Weights of a small GPT-style language model, trained from scratch on English Wikipedia: biases.
MLP neurons of a small language model. Each row is named by its layer, matrix (gate and up: input weights) and neuron, and shows model dimensions 144-271. Each number is 50 + 15 x the weight over its row's rms, rounded and kept within 0 to 99. A neuron's up and down rows have the sign that makes its largest values positive.
After each neuron's rows, "fires on" lists the tokens most often at its 100 highest values on Wikipedia text that the model never trained on. A number after a token or word is its count.

L3.gate344:57 68 64 34 43 73 40 33 57 53 30 49 51 43 49 19 61 49 39 24 27 47 66 27 61 73 51 40 48 61 68 36 48 43 51 40 52 52 77 47 37 41 48 25 49 48 48 46 40 54 64 62 24 37 44 42 29 30 66 32 35 38 62 28 55 86 33 61 58 58 45 51 52 54 63 77 45 75 38 62 38 41 24 52 42 45 27 62 26 58 45 39 70 65 45 73 49 28 62 58 56 48 64 52 79 61 53 22 55 54 61 63 38 39 56 27 58 22 26 49 77 45 40 98 53 44 69 56
L3.up344:59 56 47 39 49 22 49 38 62 48 64 45 58 34 45 44 70 81 61 14 44 71 65 37 46 68 68 41 44 57 52 64 34 15 75 53 56 55 72 52 45 38 55 45 67 24 25 40 35 52 59 54 24 68 52 45 58 28 56 37 61 44 68 31 50 67 19 65 47 42 52 44 47 41 64 70 15 68 66 65 55 46 36 55 33 40 87 58 40 50 33 64 55 43 63 51 35 35 72 46 59 45 64 44 51 58 43 27 84 33 65 73 36 40 68 69 64 33 33 47 63 73 46 60 60 25 58 51
fires on: "." 31, "7 " 9, "8" 8, "1" 6, "8 " 6

L2.gate245:42 75 52 44 59 41 24 53 70 53 47 45 59 48 54 62 33 44 46 45 66 63 49 52 54 42 34 37 49 45 68 46 54 56 56 46 72 35 50 40 52 53 45 38 31 39 31 68 50 44 61 64 52 30 51 20 48 66 31 53 61 21 60 67 26 33 28 68 50 40 47 65 47 41 32 37 75 47 52 45 72 59 42 52 69 45 09 34 27 43 39 40 23 68 68 53 42 26 49 39 28 74 56 55 61 53 35 54 53 83 54 77 52 75 43 68 52 62 57 80 68 44 21 67 56 40 57 35
L2.up245:49 54 37 38 27 37 43 47 49 59 63 56 54 42 53 51 53 66 82 52 41 31 42 52 47 47 28 31 50 66 48 45 39 74 42 64 60 38 49 60 64 60 33 42 53 57 41 48 64 83 65 35 60 66 48 48 46 70 30 68 35 72 60 52 33 22 50 68 67 61 45 58 51 52 64 62 67 62 42 58 81 44 42 48 76 55 55 73 41 46 43 43 31 62 59 49 38 13 49 49 55 08 10 44 61 50 50 36 33 52 41 58 32 57 56 26 40 46 39 35 45 49 44 40 50 34 44 59
fires on: "re" 16, "d" 13, "ib" 8, "A" 8, "or" 5

L3.gate674:70 73 58 39 34 80 41 31 68 54 49 51 49 27 17 00 40 36 56 63 67 45 52 51 21 80 55 59 48 57 34 31 35 55 51 35 39 31 61 36 65 47 52 64 49 59 48 40 31 69 59 61 49 58 51 73 41 44 70 45 21 52 45 47 57 76 30 67 72 82 82 45 56 37 71 61 36 43 76 48 56 36 47 71 37 43 30 75 58 56 49 28 34 82 53 44 50 22 39 73 51 51 15 47 41 59 51 35 28 57 75 84 92 64 58 50 61 38 57 65 76 47 41 62 51 60 63 46
L3.up674:48 47 60 71 41 36 47 62 58 22 31 40 52 30 56 41 44 52 42 31 41 59 58 56 39 33 76 60 29 11 65 60 48 64 53 34 44 48 39 53 40 56 71 56 40 23 37 68 62 52 49 30 49 41 59 32 65 48 63 52 48 31 56 69 48 81 71 43 56 55 51 76 49 52 41 56 25 83 36 73 58 25 37 56 69 65 61 46 37 31 54 17 66 41 53 38 45 55 35 51 59 78 57 38 67 61 40 34 46 60 70 71 47 55 50 83 33 49 24 77 21 34 42 76 30 42 32 76
fires on: "en" 21, "er" 18, "y" 8, "s" 7, "l" 7, "el" 6

L3.gate822:43 43 47 55 53 71 45 61 45 37 38 61 35 42 62 92 55 61 84 41 41 38 44 48 58 45 48 25 63 59 77 51 49 18 45 59 38 67 38 56 76 68 66 65 47 40 48 46 47 60 45 34 38 37 60 56 59 71 58 36 56 40 64 18 62 24 68 55 47 49 57 74 63 67 53 51 49 23 71 61 63 70 40 41 57 32 41 62 48 73 57 71 61 50 68 47 68 52 56 41 31 55 35 51 18 39 38 54 49 68 31 38 46 46 49 45 59 67 72 40 43 37 54 30 52 54 77 23
L3.up822:49 52 60 90 27 70 48 74 59 59 81 56 35 49 24 45 27 51 46 35 46 65 80 51 69 32 31 49 33 47 75 73 12 60 30 32 50 38 68 19 47 65 55 53 26 75 64 43 24 49 48 12 48 36 22 60 60 48 64 51 78 44 51 65 59 73 78 40 47 65 56 43 39 42 57 62 57 63 50 60 58 15 74 61 49 36 44 48 37 41 26 47 52 68 52 51 63 53 42 38 54 78 54 28 40 62 75 41 82 37 62 62 52 97 49 57 83 63 50 34 54 60 38 67 41 28 64 32
fires on: "al" 28, "ab" 14, "1 " 10, "ever " 7

L3.gate960:46 52 61 59 57 83 64 30 76 55 35 12 53 22 38 45 31 71 58 67 54 49 64 66 37 40 73 25 47 46 62 44 72 36 59 66 35 43 63 56 59 40 41 49 67 40 85 66 34 68 46 50 62 53 46 63 53 11 62 37 52 37 55 51 53 51 37 68 57 43 49 54 51 42 41 27 47 32 65 32 80 33 39 76 59 42 45 86 63 74 24 59 82 66 75 54 19 30 69 44 82 39 29 53 61 47 41 52 64 50 72 41 59 67 42 74 66 39 44 58 77 53 42 44 47 22 31 11
L3.up960:51 38 20 66 76 50 56 65 84 45 52 52 87 39 59 56 27 56 67 45 54 46 44 64 53 55 74 46 43 54 44 18 51 36 39 16 65 50 51 34 49 52 39 36 46 11 56 85 42 39 77 17 35 46 51 38 73 02 60 47 61 45 43 52 78 68 58 47 59 33 80 50 34 53 63 33 33 58 49 75 42 39 34 56 58 32 36 28 34 60 38 34 36 51 43 74 27 46 54 55 42 58 63 40 88 48 67 39 77 62 47 47 83 33 59 46 44 57 44 62 51 40 53 65 43 76 41 39
fires on: "\n\n" 14, "." 13, "1" 12, "s" 7, "er" 7, "by" 6

L3.gate1193:38 48 40 40 39 44 46 62 43 54 64 46 41 47 67 56 39 32 61 80 44 12 56 71 65 47 49 48 18 45 44 46 82 68 35 40 39 45 49 61 67 73 55 58 44 37 63 42 51 57 36 42 13 47 55 35 39 43 48 32 79 56 41 53 79 53 57 37 36 12 61 57 43 39 72 29 48 44 53 55 42 44 63 48 51 60 60 53 76 56 70 74 53 62 49 41 89 57 47 75 72 45 51 35 74 73 53 66 69 43 48 70 64 57 56 51 30 56 69 40 96 38 38 25 82 53 44 59
L3.up1193:50 50 25 51 55 17 14 59 51 53 45 43 43 37 38 53 44 54 47 65 60 62 30 73 52 53 65 43 47 21 51 51 36 51 49 35 46 50 46 29 47 73 45 66 46 53 69 68 41 39 70 50 52 53 62 64 67 23 48 32 51 31 36 56 43 52 70 32 47 41 66 53 41 63 57 40 72 65 24 52 56 30 56 37 53 63 77 47 25 66 69 71 60 45 61 47 40 37 49 56 60 74 36 44 51 45 84 32 65 53 57 54 47 63 55 44 50 48 24 36 69 26 61 11 80 26 53 60
fires on: "-" 49, "ly " 11, "z" 6, "er" 5, "'" 4

L4.gate553:47 54 53 55 34 50 72 09 51 61 47 53 61 57 26 47 40 32 45 57 39 44 33 49 52 44 37 59 71 38 49 57 47 45 58 43 48 47 79 30 58 50 56 50 49 35 62 56 40 55 38 61 65 37 35 52 37 65 74 64 43 35 71 25 53 52 58 48 19 46 51 60 16 49 07 44 23 65 56 86 30 43 34 55 66 64 64 53 52 40 63 47 42 51 37 27 43 34 65 36 49 48 53 48 46 40 39 35 36 49 78 34 42 49 54 52 51 51 85 28 66 45 55 59 28 39 57 40
L4.up553:49 47 68 23 27 40 57 70 60 57 29 28 66 28 53 99 50 53 39 49 62 44 42 43 68 32 38 65 26 51 11 49 62 53 40 54 43 33 56 29 42 56 41 43 48 38 53 58 45 47 53 40 61 52 53 67 49 44 51 75 51 71 46 50 44 39 55 14 41 27 52 58 43 45 80 55 49 19 47 52 67 74 53 33 52 50 30 64 33 58 68 43 34 43 71 44 80 54 54 45 51 54 57 64 47 32 45 52 63 76 67 37 64 48 42 44 63 53 31 74 30 42 36 69 54 43 71 88
fires on: "e" 30, "th" 7, "ure" 6, "um" 6, "y" 6, "ari" 5

L3.gate1500:44 69 10 43 52 48 56 34 73 31 40 58 80 44 56 50 37 25 43 58 36 58 09 67 49 58 53 71 71 56 48 43 49 76 33 40 31 34 49 50 48 63 56 44 44 72 62 47 44 36 53 41 47 48 56 27 62 50 72 28 34 53 40 37 50 41 67 48 33 27 78 47 30 62 33 40 24 31 37 72 52 59 55 60 43 75 28 73 61 41 84 55 52 56 49 26 56 40 44 51 46 35 42 29 98 48 28 43 49 50 69 52 64 48 57 38 36 51 42 35 78 56 42 52 45 50 64 54
L3.up1500:31 35 45 50 54 48 60 34 64 50 37 52 68 51 50 52 51 36 22 53 50 46 60 63 42 29 50 56 29 77 27 48 29 37 34 42 43 30 58 46 82 55 36 40 38 64 37 54 42 34 46 43 53 51 48 40 40 52 64 57 62 57 47 39 57 55 41 58 50 27 42 46 27 39 64 68 50 38 58 66 44 76 45 44 61 61 52 63 11 61 65 55 38 55 48 68 88 59 45 56 40 63 54 57 58 61 52 61 32 58 50 54 59 50 54 42 34 45 52 37 67 66 71 36 50 58 38 53
fires on: "of " 19, "-" 18, "f" 11, ": " 8

L4.gate1702:78 66 63 50 31 52 52 38 64 26 49 49 60 49 51 37 25 37 41 60 59 32 44 50 51 41 32 65 53 46 48 50 65 59 21 54 41 54 60 45 21 12 55 47 50 27 64 38 35 86 53 55 60 51 67 54 43 54 50 30 27 32 49 59 50 60 50 53 43 41 41 83 74 34 31 58 48 45 36 45 48 36 63 81 40 67 35 44 67 27 45 50 41 99 57 46 53 33 54 75 50 37 39 53 61 57 39 51 37 47 53 59 68 66 49 69 37 19 55 59 75 60 56 61 41 39 52 50
L4.up1702:77 37 65 62 34 61 49 77 47 46 55 49 54 22 41 57 30 28 38 52 62 10 71 68 40 43 53 55 47 35 40 64 46 73 42 48 43 68 66 35 49 37 52 59 54 25 58 60 37 92 23 65 79 44 44 60 49 42 70 78 41 37 64 77 68 57 68 55 50 65 65 65 54 44 71 56 57 37 30 24 59 42 62 81 31 56 11 55 71 61 21 71 29 57 62 60 60 50 61 63 68 58 50 88 47 68 45 42 58 41 61 49 77 64 43 57 49 00 38 45 47 62 55 73 35 45 48 31
fires on: "s" 14, "er" 13, "om" 11, "el" 7, "l" 6, "en" 5

L4.gate285:68 42 48 32 61 66 24 35 58 11 63 34 50 24 56 73 58 57 62 53 42 68 35 46 55 35 79 63 30 35 55 58 52 38 41 71 39 54 43 50 63 65 25 31 48 22 65 67 51 63 47 22 38 37 36 59 23 29 61 57 62 34 34 54 30 26 53 82 41 54 36 57 03 47 70 55 41 65 82 56 43 57 63 25 78 51 54 76 42 38 58 46 42 49 48 57 58 53 49 42 51 23 46 44 41 33 43 46 41 56 63 50 56 47 79 20 25 66 87 38 54 20 39 38 71 45 46 56
L4.up285:40 49 28 56 71 45 26 64 48 04 43 45 74 44 72 38 52 59 46 31 19 61 17 67 60 44 42 52 61 56 51 48 69 64 52 49 40 64 36 56 71 44 72 44 41 70 49 49 37 50 51 57 45 42 66 34 86 38 54 28 46 24 39 46 24 65 62 42 41 56 46 55 23 68 72 27 46 75 32 61 41 47 51 41 22 59 47 20 56 35 70 43 43 40 55 65 46 48 80 58 25 40 54 73 66 63 60 72 59 48 52 51 54 42 95 30 49 53 56 36 77 34 53 41 48 24 44 69
fires on: "'" 32, "is " 15, "-" 15, "up" 5, "was " 4, "un" 4

L4.gate1462:47 40 45 66 51 63 43 50 64 51 66 30 83 76 45 16 36 62 49 52 63 63 60 55 48 63 69 58 46 31 45 51 57 57 30 46 60 48 29 64 47 39 52 27 39 43 90 72 46 73 44 29 59 21 69 36 26 16 50 49 61 43 54 52 61 62 60 42 53 32 62 57 48 39 54 31 46 24 60 42 57 04 54 60 74 59 39 71 37 52 43 63 53 74 41 41 35 37 28 39 30 55 41 48 60 67 42 31 31 62 49 36 54 33 45 62 37 52 39 55 48 58 32 51 55 49 45 55
L4.up1462:85 59 60 43 73 35 37 64 45 35 46 35 32 26 51 39 41 42 62 52 53 40 40 69 64 56 49 06 75 87 50 45 30 74 53 35 29 61 52 34 46 74 30 52 68 76 45 68 49 78 40 69 68 69 55 35 53 59 43 63 40 42 58 54 54 38 57 37 59 66 60 54 45 52 50 51 51 50 57 44 68 73 50 58 42 48 41 64 77 53 43 42 37 32 66 62 53 46 44 63 75 42 26 64 48 30 39 48 60 33 83 42 57 53 42 32 39 53 34 72 50 27 46 81 41 61 43 39
fires on: "-" 50, "–" 20, "." 17

L4.gate71:18 51 44 64 41 47 41 31 38 42 61 64 41 52 46 34 65 44 77 51 45 47 51 31 61 32 35 36 57 51 67 43 58 66 58 46 61 60 55 67 43 41 87 40 41 38 41 67 70 34 45 61 58 54 66 20 45 38 87 46 28 40 74 35 47 54 68 55 65 37 44 70 50 61 61 41 60 59 37 61 44 66 58 48 49 50 62 25 47 36 45 67 49 31 40 35 36 71 45 39 67 36 50 34 36 75 41 56 63 44 83 61 76 54 71 66 44 33 43 62 61 49 35 75 45 58 53 64
L4.up71:49 59 40 55 39 51 45 11 72 29 58 43 63 35 62 43 40 53 63 60 53 64 45 66 41 50 70 70 53 42 50 60 47 60 68 54 45 67 82 57 24 40 40 18 37 35 63 20 59 49 47 52 50 27 51 36 42 49 43 62 68 69 23 24 58 57 49 53 31 21 40 57 45 29 58 59 44 56 38 35 38 64 33 40 80 29 62 53 42 74 73 50 62 48 30 29 53 51 74 51 50 36 46 36 62 40 35 57 44 38 69 56 39 30 23 28 48 66 54 65 61 57 50 49 48 56 45 71
fires on: "have " 15, "Al" 14, "had " 7, "having " 7, "for " 6, "has " 5

L3.gate457:41 50 40 29 33 64 30 54 45 22 48 52 49 24 68 29 67 55 40 47 48 42 43 64 45 50 41 54 51 38 40 26 57 44 50 61 74 57 43 36 48 65 53 49 55 70 57 48 46 89 23 41 46 51 56 24 42 55 30 79 51 51 20 56 69 27 63 14 46 37 31 43 47 45 22 70 40 52 70 39 31 34 69 54 79 43 45 70 38 80 59 53 41 49 56 38 64 42 35 71 85 46 42 49 28 65 67 53 47 42 72 69 46 46 46 50 12 54 59 54 45 49 69 26 50 56 46 30
L3.up457:60 56 40 62 38 26 78 55 54 38 43 51 52 29 49 47 35 56 00 46 56 58 56 58 25 75 35 55 46 52 32 55 65 68 46 45 71 23 51 53 32 57 35 67 22 61 79 78 41 53 51 38 67 59 18 55 49 47 56 56 47 54 54 45 61 84 72 63 52 40 49 31 58 53 33 36 24 45 45 55 41 46 54 46 76 61 35 35 56 51 29 26 48 22 64 43 60 52 44 40 35 53 64 75 50 62 52 28 51 49 65 76 37 75 47 49 52 69 42 61 46 49 26 61 42 52 26 53
fires on: "-" 77, "–" 4

L3.gate1110:45 38 37 88 43 22 58 48 49 44 46 65 61 43 57 59 50 63 67 39 55 58 47 69 30 44 41 49 54 55 74 31 56 29 46 45 67 44 88 29 36 57 83 49 53 42 81 39 59 54 36 67 53 51 30 37 46 56 29 57 43 57 50 32 76 48 59 17 47 68 54 36 29 60 44 52 36 69 73 65 33 34 31 47 48 65 63 34 39 57 56 24 51 59 53 63 30 25 62 75 49 35 33 40 72 48 36 34 54 61 86 51 37 69 58 48 60 60 57 53 41 57 24 36 25 13 45 57
L3.up1110:46 38 81 51 24 43 66 48 40 42 52 70 47 36 42 74 61 53 57 46 48 61 53 59 47 34 38 51 52 39 75 53 41 87 53 34 57 33 54 55 24 76 67 64 50 24 53 58 42 14 28 33 30 37 81 75 70 58 65 35 58 51 66 52 51 44 65 55 25 43 56 33 36 57 42 70 55 32 24 59 53 28 54 44 47 23 56 42 50 33 63 40 44 68 34 42 80 64 52 62 63 53 76 56 46 62 58 50 73 55 43 68 63 57 29 49 76 23 69 31 45 39 49 36 34 72 41 50
fires on: "s" 18, "y" 16, "m" 6, "ing" 5, "m " 4, "e" 4

L3.gate1215:45 54 42 41 71 49 39 45 47 48 20 38 16 32 45 31 44 74 51 39 34 18 58 74 47 41 44 76 99 15 50 60 60 39 28 68 49 22 48 36 54 63 72 41 50 50 60 67 55 50 38 65 28 47 46 41 46 43 38 65 33 38 44 29 36 34 44 61 31 44 79 51 58 62 45 76 64 47 47 31 54 66 44 40 32 70 55 57 57 57 90 46 41 53 65 18 36 47 57 84 23 27 35 44 43 54 45 41 37 20 42 37 42 83 53 51 46 57 35 71 36 70 34 51 31 28 33 61
L3.up1215:73 18 37 43 62 44 52 39 54 48 49 71 39 35 51 46 52 43 92 66 42 52 44 65 51 57 57 83 40 40 49 41 09 39 69 62 58 21 50 69 59 36 38 86 57 56 44 52 35 49 34 50 27 44 72 82 20 54 56 26 59 47 59 40 63 33 54 49 51 42 48 43 37 45 64 55 56 31 75 11 51 64 56 41 22 47 48 47 73 58 48 92 62 25 42 66 57 60 53 68 45 66 55 48 71 22 51 40 52 53 34 18 55 47 58 48 52 52 50 40 43 53 42 43 45 54 48 43
fires on: "of " 51, "-" 10, "/" 6, "ç" 4, "r" 4, "on" 4

L3.gate1376:46 31 29 11 55 64 29 18 50 26 36 45 60 49 61 77 67 39 57 36 29 49 42 56 37 45 48 52 63 60 28 42 50 43 39 69 10 54 50 52 48 74 31 20 55 47 56 59 50 47 37 39 47 51 64 52 71 48 30 31 43 30 56 36 60 43 31 46 20 28 31 34 45 41 56 43 30 51 45 42 65 78 43 47 47 42 61 72 48 67 54 71 56 41 62 54 64 44 64 49 41 53 39 63 53 49 49 66 37 39 35 47 64 48 67 66 25 44 64 52 44 54 65 52 84 07 50 50
L3.up1376:36 21 41 34 52 73 20 20 32 38 57 45 42 38 41 77 58 30 71 68 26 43 73 51 53 47 52 48 63 48 13 64 25 54 32 60 21 60 60 60 54 58 26 38 56 53 45 59 72 48 22 78 57 43 56 81 49 59 51 36 41 40 56 65 58 20 48 44 43 42 45 46 46 29 59 45 23 47 53 36 47 65 54 58 43 45 56 48 29 66 54 75 23 32 53 54 73 68 41 36 46 41 75 52 44 57 53 63 35 27 64 39 64 75 68 47 44 33 53 16 46 82 51 44 57 32 34 51
fires on: "of " 34, "ic" 8, "to " 7, "-" 7, "ant" 5, "ed" 5

L4.gate143:52 44 22 56 35 44 34 56 55 46 42 56 51 57 41 73 47 54 40 89 47 34 48 58 30 49 53 57 50 43 44 46 65 62 38 42 49 47 31 57 39 47 57 41 14 65 95 61 62 45 37 29 45 49 75 18 63 20 58 45 54 50 58 46 67 42 56 84 31 30 61 52 51 31 31 43 41 54 61 78 50 30 43 56 65 53 61 59 18 70 71 43 61 52 66 27 55 29 51 32 57 22 43 66 51 64 66 16 53 40 56 54 47 70 58 71 16 66 34 38 44 37 24 68 41 64 28 50
L4.up143:81 54 16 66 47 32 63 63 52 44 30 34 41 49 69 51 66 59 16 57 45 50 31 57 50 74 42 52 68 62 25 42 48 45 51 43 77 50 53 55 20 56 58 36 49 35 87 63 33 51 51 52 51 69 53 45 57 41 52 39 53 08 48 45 39 66 69 56 53 48 69 47 14 71 43 41 58 33 66 69 79 33 44 56 31 69 68 41 48 70 56 44 76 49 50 11 51 31 25 48 45 42 53 55 34 50 85 45 64 57 63 72 49 79 38 56 54 54 27 63 23 61 46 50 62 37 41 51
fires on: "-" 37, "/" 13, "–" 11, "'" 9, "f" 4

L4.gate1253:65 73 30 43 63 82 59 45 85 40 31 48 54 82 55 21 24 52 49 48 72 27 48 35 63 68 56 43 34 80 60 36 63 34 46 31 53 54 68 44 44 20 46 45 52 43 49 66 38 42 69 68 52 47 37 58 46 03 48 38 55 28 55 54 51 79 36 40 68 46 96 37 47 82 34 56 46 37 58 53 53 33 56 31 52 40 27 60 60 57 00 46 56 59 36 37 55 02 48 48 50 61 47 63 51 77 50 45 46 56 34 53 50 38 66 36 28 76 31 50 62 37 53 31 51 56 66 42
L4.up1253:69 48 41 47 33 55 41 40 77 40 62 56 55 18 38 47 24 54 41 59 22 57 65 46 43 62 69 42 47 56 80 64 53 26 57 39 41 47 68 39 46 51 49 53 42 36 48 48 46 48 60 43 34 41 24 71 31 58 40 50 59 28 39 59 46 71 50 46 50 39 72 52 43 50 33 40 23 60 44 57 53 58 40 49 42 54 56 78 57 47 64 52 36 56 42 57 64 31 65 56 44 28 36 60 56 72 63 02 72 60 52 80 29 25 64 53 54 54 48 43 53 54 17 54 60 46 55 32
fires on: "2" 19, "s" 9, "4" 8, "1" 7, "8" 6, "2 " 4

L4.gate1623:52 47 50 48 82 55 49 34 37 53 49 45 55 64 35 12 62 78 59 58 69 60 37 53 46 44 85 53 84 75 43 38 78 48 45 83 27 58 70 41 61 51 44 57 64 30 47 52 51 75 48 58 51 29 49 25 51 16 51 26 94 47 56 42 52 22 43 75 70 57 68 49 42 36 48 46 80 47 49 40 63 27 34 58 54 46 34 64 44 50 39 60 73 53 60 47 30 44 69 46 61 41 21 60 53 56 35 48 29 48 71 42 41 63 58 44 44 59 18 76 70 43 60 48 20 66 97 39
L4.up1623:64 58 55 82 47 50 56 54 21 45 36 29 51 51 57 38 50 75 38 49 45 16 30 32 52 29 96 46 53 30 40 42 42 55 74 57 73 49 51 47 63 65 40 31 46 40 60 59 35 40 52 54 78 51 35 46 63 54 62 56 50 52 48 55 56 57 45 55 31 78 83 65 45 60 41 65 79 50 43 29 37 56 37 53 60 31 82 68 37 59 35 30 59 25 56 38 47 53 57 21 67 53 15 60 21 40 58 61 28 66 52 43 53 46 48 42 64 77 46 36 33 39 77 78 44 63 64 52
fires on: "." 37, "s" 8, "school" 5, "ā" 4, "(" 4

L4.gate283:62 62 93 54 41 47 51 43 51 69 46 47 60 63 45 57 49 61 61 47 45 49 27 68 47 24 32 53 53 24 53 52 81 26 58 38 45 59 59 49 54 49 48 54 42 63 31 47 58 59 59 54 64 47 61 56 46 54 28 51 43 58 71 54 63 38 39 47 49 44 64 60 66 51 44 38 25 78 42 58 45 37 44 58 38 48 63 54 40 23 67 50 57 43 44 59 46 55 66 43 40 56 43 25 89 50 46 40 39 54 37 63 25 54 81 41 20 47 32 47 42 61 44 38 60 54 71 29
L4.up283:67 51 58 39 34 10 59 59 37 75 41 44 28 31 17 76 29 48 60 43 61 40 22 65 63 28 38 55 42 11 74 99 39 45 65 51 67 57 47 58 45 59 67 62 49 04 32 43 48 50 53 68 70 44 68 59 51 59 45 76 49 38 53 40 37 33 49 38 42 48 75 64 46 48 68 63 40 80 46 49 39 64 55 31 25 14 63 39 56 29 60 38 51 32 47 49 58 80 49 54 58 63 74 41 63 52 76 51 65 38 57 77 69 57 28 53 73 36 48 47 48 64 48 48 62 19 44 47
fires on: "of " 17, "yl" 12, "or " 9, "ated " 6, ": " 5, "a " 5

L2.gate1715:35 70 36 49 69 48 67 46 66 64 24 74 55 48 54 40 43 70 54 25 29 25 49 40 33 70 55 53 39 55 47 33 59 91 40 68 52 50 50 35 24 41 72 69 37 34 44 55 40 57 57 63 31 32 52 51 57 56 52 70 47 18 37 45 45 47 26 40 65 39 42 44 96 79 48 58 31 48 55 51 65 45 38 34 75 46 50 71 64 49 17 54 32 62 56 53 60 33 52 68 50 68 60 39 54 66 65 69 34 49 35 38 57 61 55 57 61 42 70 63 74 69 61 84 39 76 58 56
L2.up1715:44 34 51 43 49 20 55 65 47 59 49 61 37 53 96 55 46 47 51 42 33 58 52 13 54 40 58 57 50 48 53 53 60 45 56 65 60 25 58 58 51 36 52 57 84 47 44 59 64 57 78 66 53 47 72 39 50 85 46 94 18 60 44 44 39 10 45 63 52 49 55 30 49 27 48 54 33 30 70 49 66 49 48 55 57 52 47 60 37 45 56 39 41 34 33 41 68 52 55 48 37 49 41 38 22 34 50 99 80 50 34 54 43 65 53 79 59 49 70 28 52 94 46 57 40 47 21 70
fires on: "it" 23, "en" 21, "an" 10, "ur" 8

L4.gate1261:39 51 88 81 66 45 50 60 75 39 54 54 46 52 71 33 33 55 37 56 63 35 50 38 65 49 43 63 47 62 64 68 51 46 53 65 46 32 46 63 63 42 77 24 33 53 88 74 73 52 27 20 48 35 54 57 47 25 50 73 63 53 82 47 53 53 34 21 45 18 60 56 41 32 50 61 61 30 39 46 29 00 44 71 46 62 55 45 86 66 64 46 54 44 81 60 55 45 69 55 68 57 58 59 69 67 24 47 39 23 45 52 31 50 55 62 45 65 21 38 43 54 42 52 61 41 29 59
L4.up1261:52 56 43 28 71 46 77 44 51 51 58 34 40 53 42 59 82 60 58 73 61 58 67 60 44 32 38 57 36 67 52 42 59 57 43 61 26 47 63 53 67 43 60 81 64 59 26 25 50 27 53 47 34 47 48 52 46 50 68 61 66 57 37 50 62 62 40 53 54 52 41 54 66 42 85 52 30 54 40 49 48 50 51 57 57 57 72 27 40 43 37 36 46 56 38 68 34 54 75 32 61 49 80 70 05 36 60 35 66 54 50 34 70 51 69 84 78 28 18 51 64 55 35 31 44 42 48 51
fires on: "y" 23, "-" 17, "." 10, "M" 5, "m" 4

L3.gate1470:50 47 68 51 48 43 52 51 74 52 77 46 24 79 55 23 56 46 68 51 49 22 37 66 48 28 39 57 31 37 42 59 49 36 26 20 30 46 51 65 52 59 63 31 47 54 05 53 54 58 52 50 32 35 20 60 29 62 81 49 06 61 62 58 40 44 20 44 57 25 43 63 54 41 39 44 47 42 51 50 42 46 44 66 63 43 62 60 17 69 40 50 32 45 35 06 79 53 45 30 48 35 35 54 30 40 35 43 42 44 48 53 54 37 64 66 56 32 35 21 53 50 53 51 45 56 39 54
L3.up1470:63 55 37 49 67 24 76 54 44 76 43 50 56 75 62 52 56 50 60 35 52 64 46 37 58 32 59 45 55 68 60 52 45 52 60 41 61 26 26 73 46 54 51 80 52 64 43 57 36 46 36 59 49 54 50 33 42 50 76 50 40 46 71 44 56 44 33 61 66 39 29 58 33 54 57 31 48 39 52 52 52 88 48 43 74 46 60 51 80 63 50 74 71 33 66 07 66 49 30 37 42 42 45 49 44 35 31 72 56 44 66 26 64 50 22 31 56 66 45 47 51 54 32 73 31 33 45 68
fires on: "| " 32, "party " 8, "Congress " 8, "-" 7, "ment " 6, "ned " 5

L4.gate137:74 50 59 19 24 37 26 38 58 41 42 32 55 31 71 55 38 66 42 99 17 50 41 38 36 32 60 46 78 49 47 43 59 37 65 56 66 77 53 47 56 12 45 69 55 30 34 24 29 70 37 65 56 26 39 61 29 44 41 78 75 50 67 69 49 53 60 31 41 67 51 60 28 32 31 59 29 94 65 56 36 62 55 24 56 61 57 84 45 42 77 62 38 69 60 40 48 45 60 53 64 63 57 59 31 33 49 31 74 53 47 24 62 47 80 45 42 43 46 37 44 42 38 53 75 60 56 43
L4.up137:04 67 15 34 50 18 60 49 51 28 55 45 37 57 84 39 45 52 70 30 54 48 37 65 41 43 67 49 79 62 66 45 68 56 62 65 61 52 37 67 41 40 52 69 48 81 41 57 39 29 38 69 34 61 56 37 79 65 61 31 49 67 55 56 30 76 49 45 22 33 27 49 53 68 49 51 64 52 42 44 52 75 48 29 37 49 58 40 86 58 53 46 65 52 62 51 58 48 50 73 52 45 71 47 64 54 55 59 56 46 49 39 58 56 71 29 44 85 74 56 32 25 38 67 45 66 85 62
fires on: "-" 86, "–" 10

L2.gate1131:46 49 57 41 51 33 52 51 35 58 56 51 52 51 65 33 54 56 73 44 37 45 48 42 58 67 30 66 32 59 59 43 80 56 40 46 62 49 50 52 46 63 56 56 62 51 65 29 72 29 67 57 54 44 68 32 60 50 61 14 40 65 37 22 83 59 59 54 42 43 72 64 51 58 51 45 45 78 53 45 39 53 63 48 61 68 54 53 45 41 46 68 38 68 50 55 48 53 82 55 40 35 56 29 71 56 58 17 59 37 57 80 54 47 41 40 50 33 39 39 84 60 33 33 72 36 52 24
L2.up1131:40 33 41 40 56 29 46 52 31 68 61 46 80 29 39 52 61 42 85 35 49 39 40 58 59 64 36 64 15 45 40 63 55 75 31 39 70 69 53 50 44 77 30 53 59 48 53 49 53 37 56 65 67 51 59 43 53 55 55 54 42 56 50 48 59 41 57 57 44 47 72 57 35 64 75 47 74 65 39 36 58 59 82 45 64 29 29 81 49 42 53 79 30 35 36 55 45 48 59 59 78 49 62 34 52 59 54 14 59 47 64 67 77 39 44 42 64 22 39 23 67 47 49 32 56 46 59 29
fires on: "dr" 24, "el" 13, "l" 8, "an" 6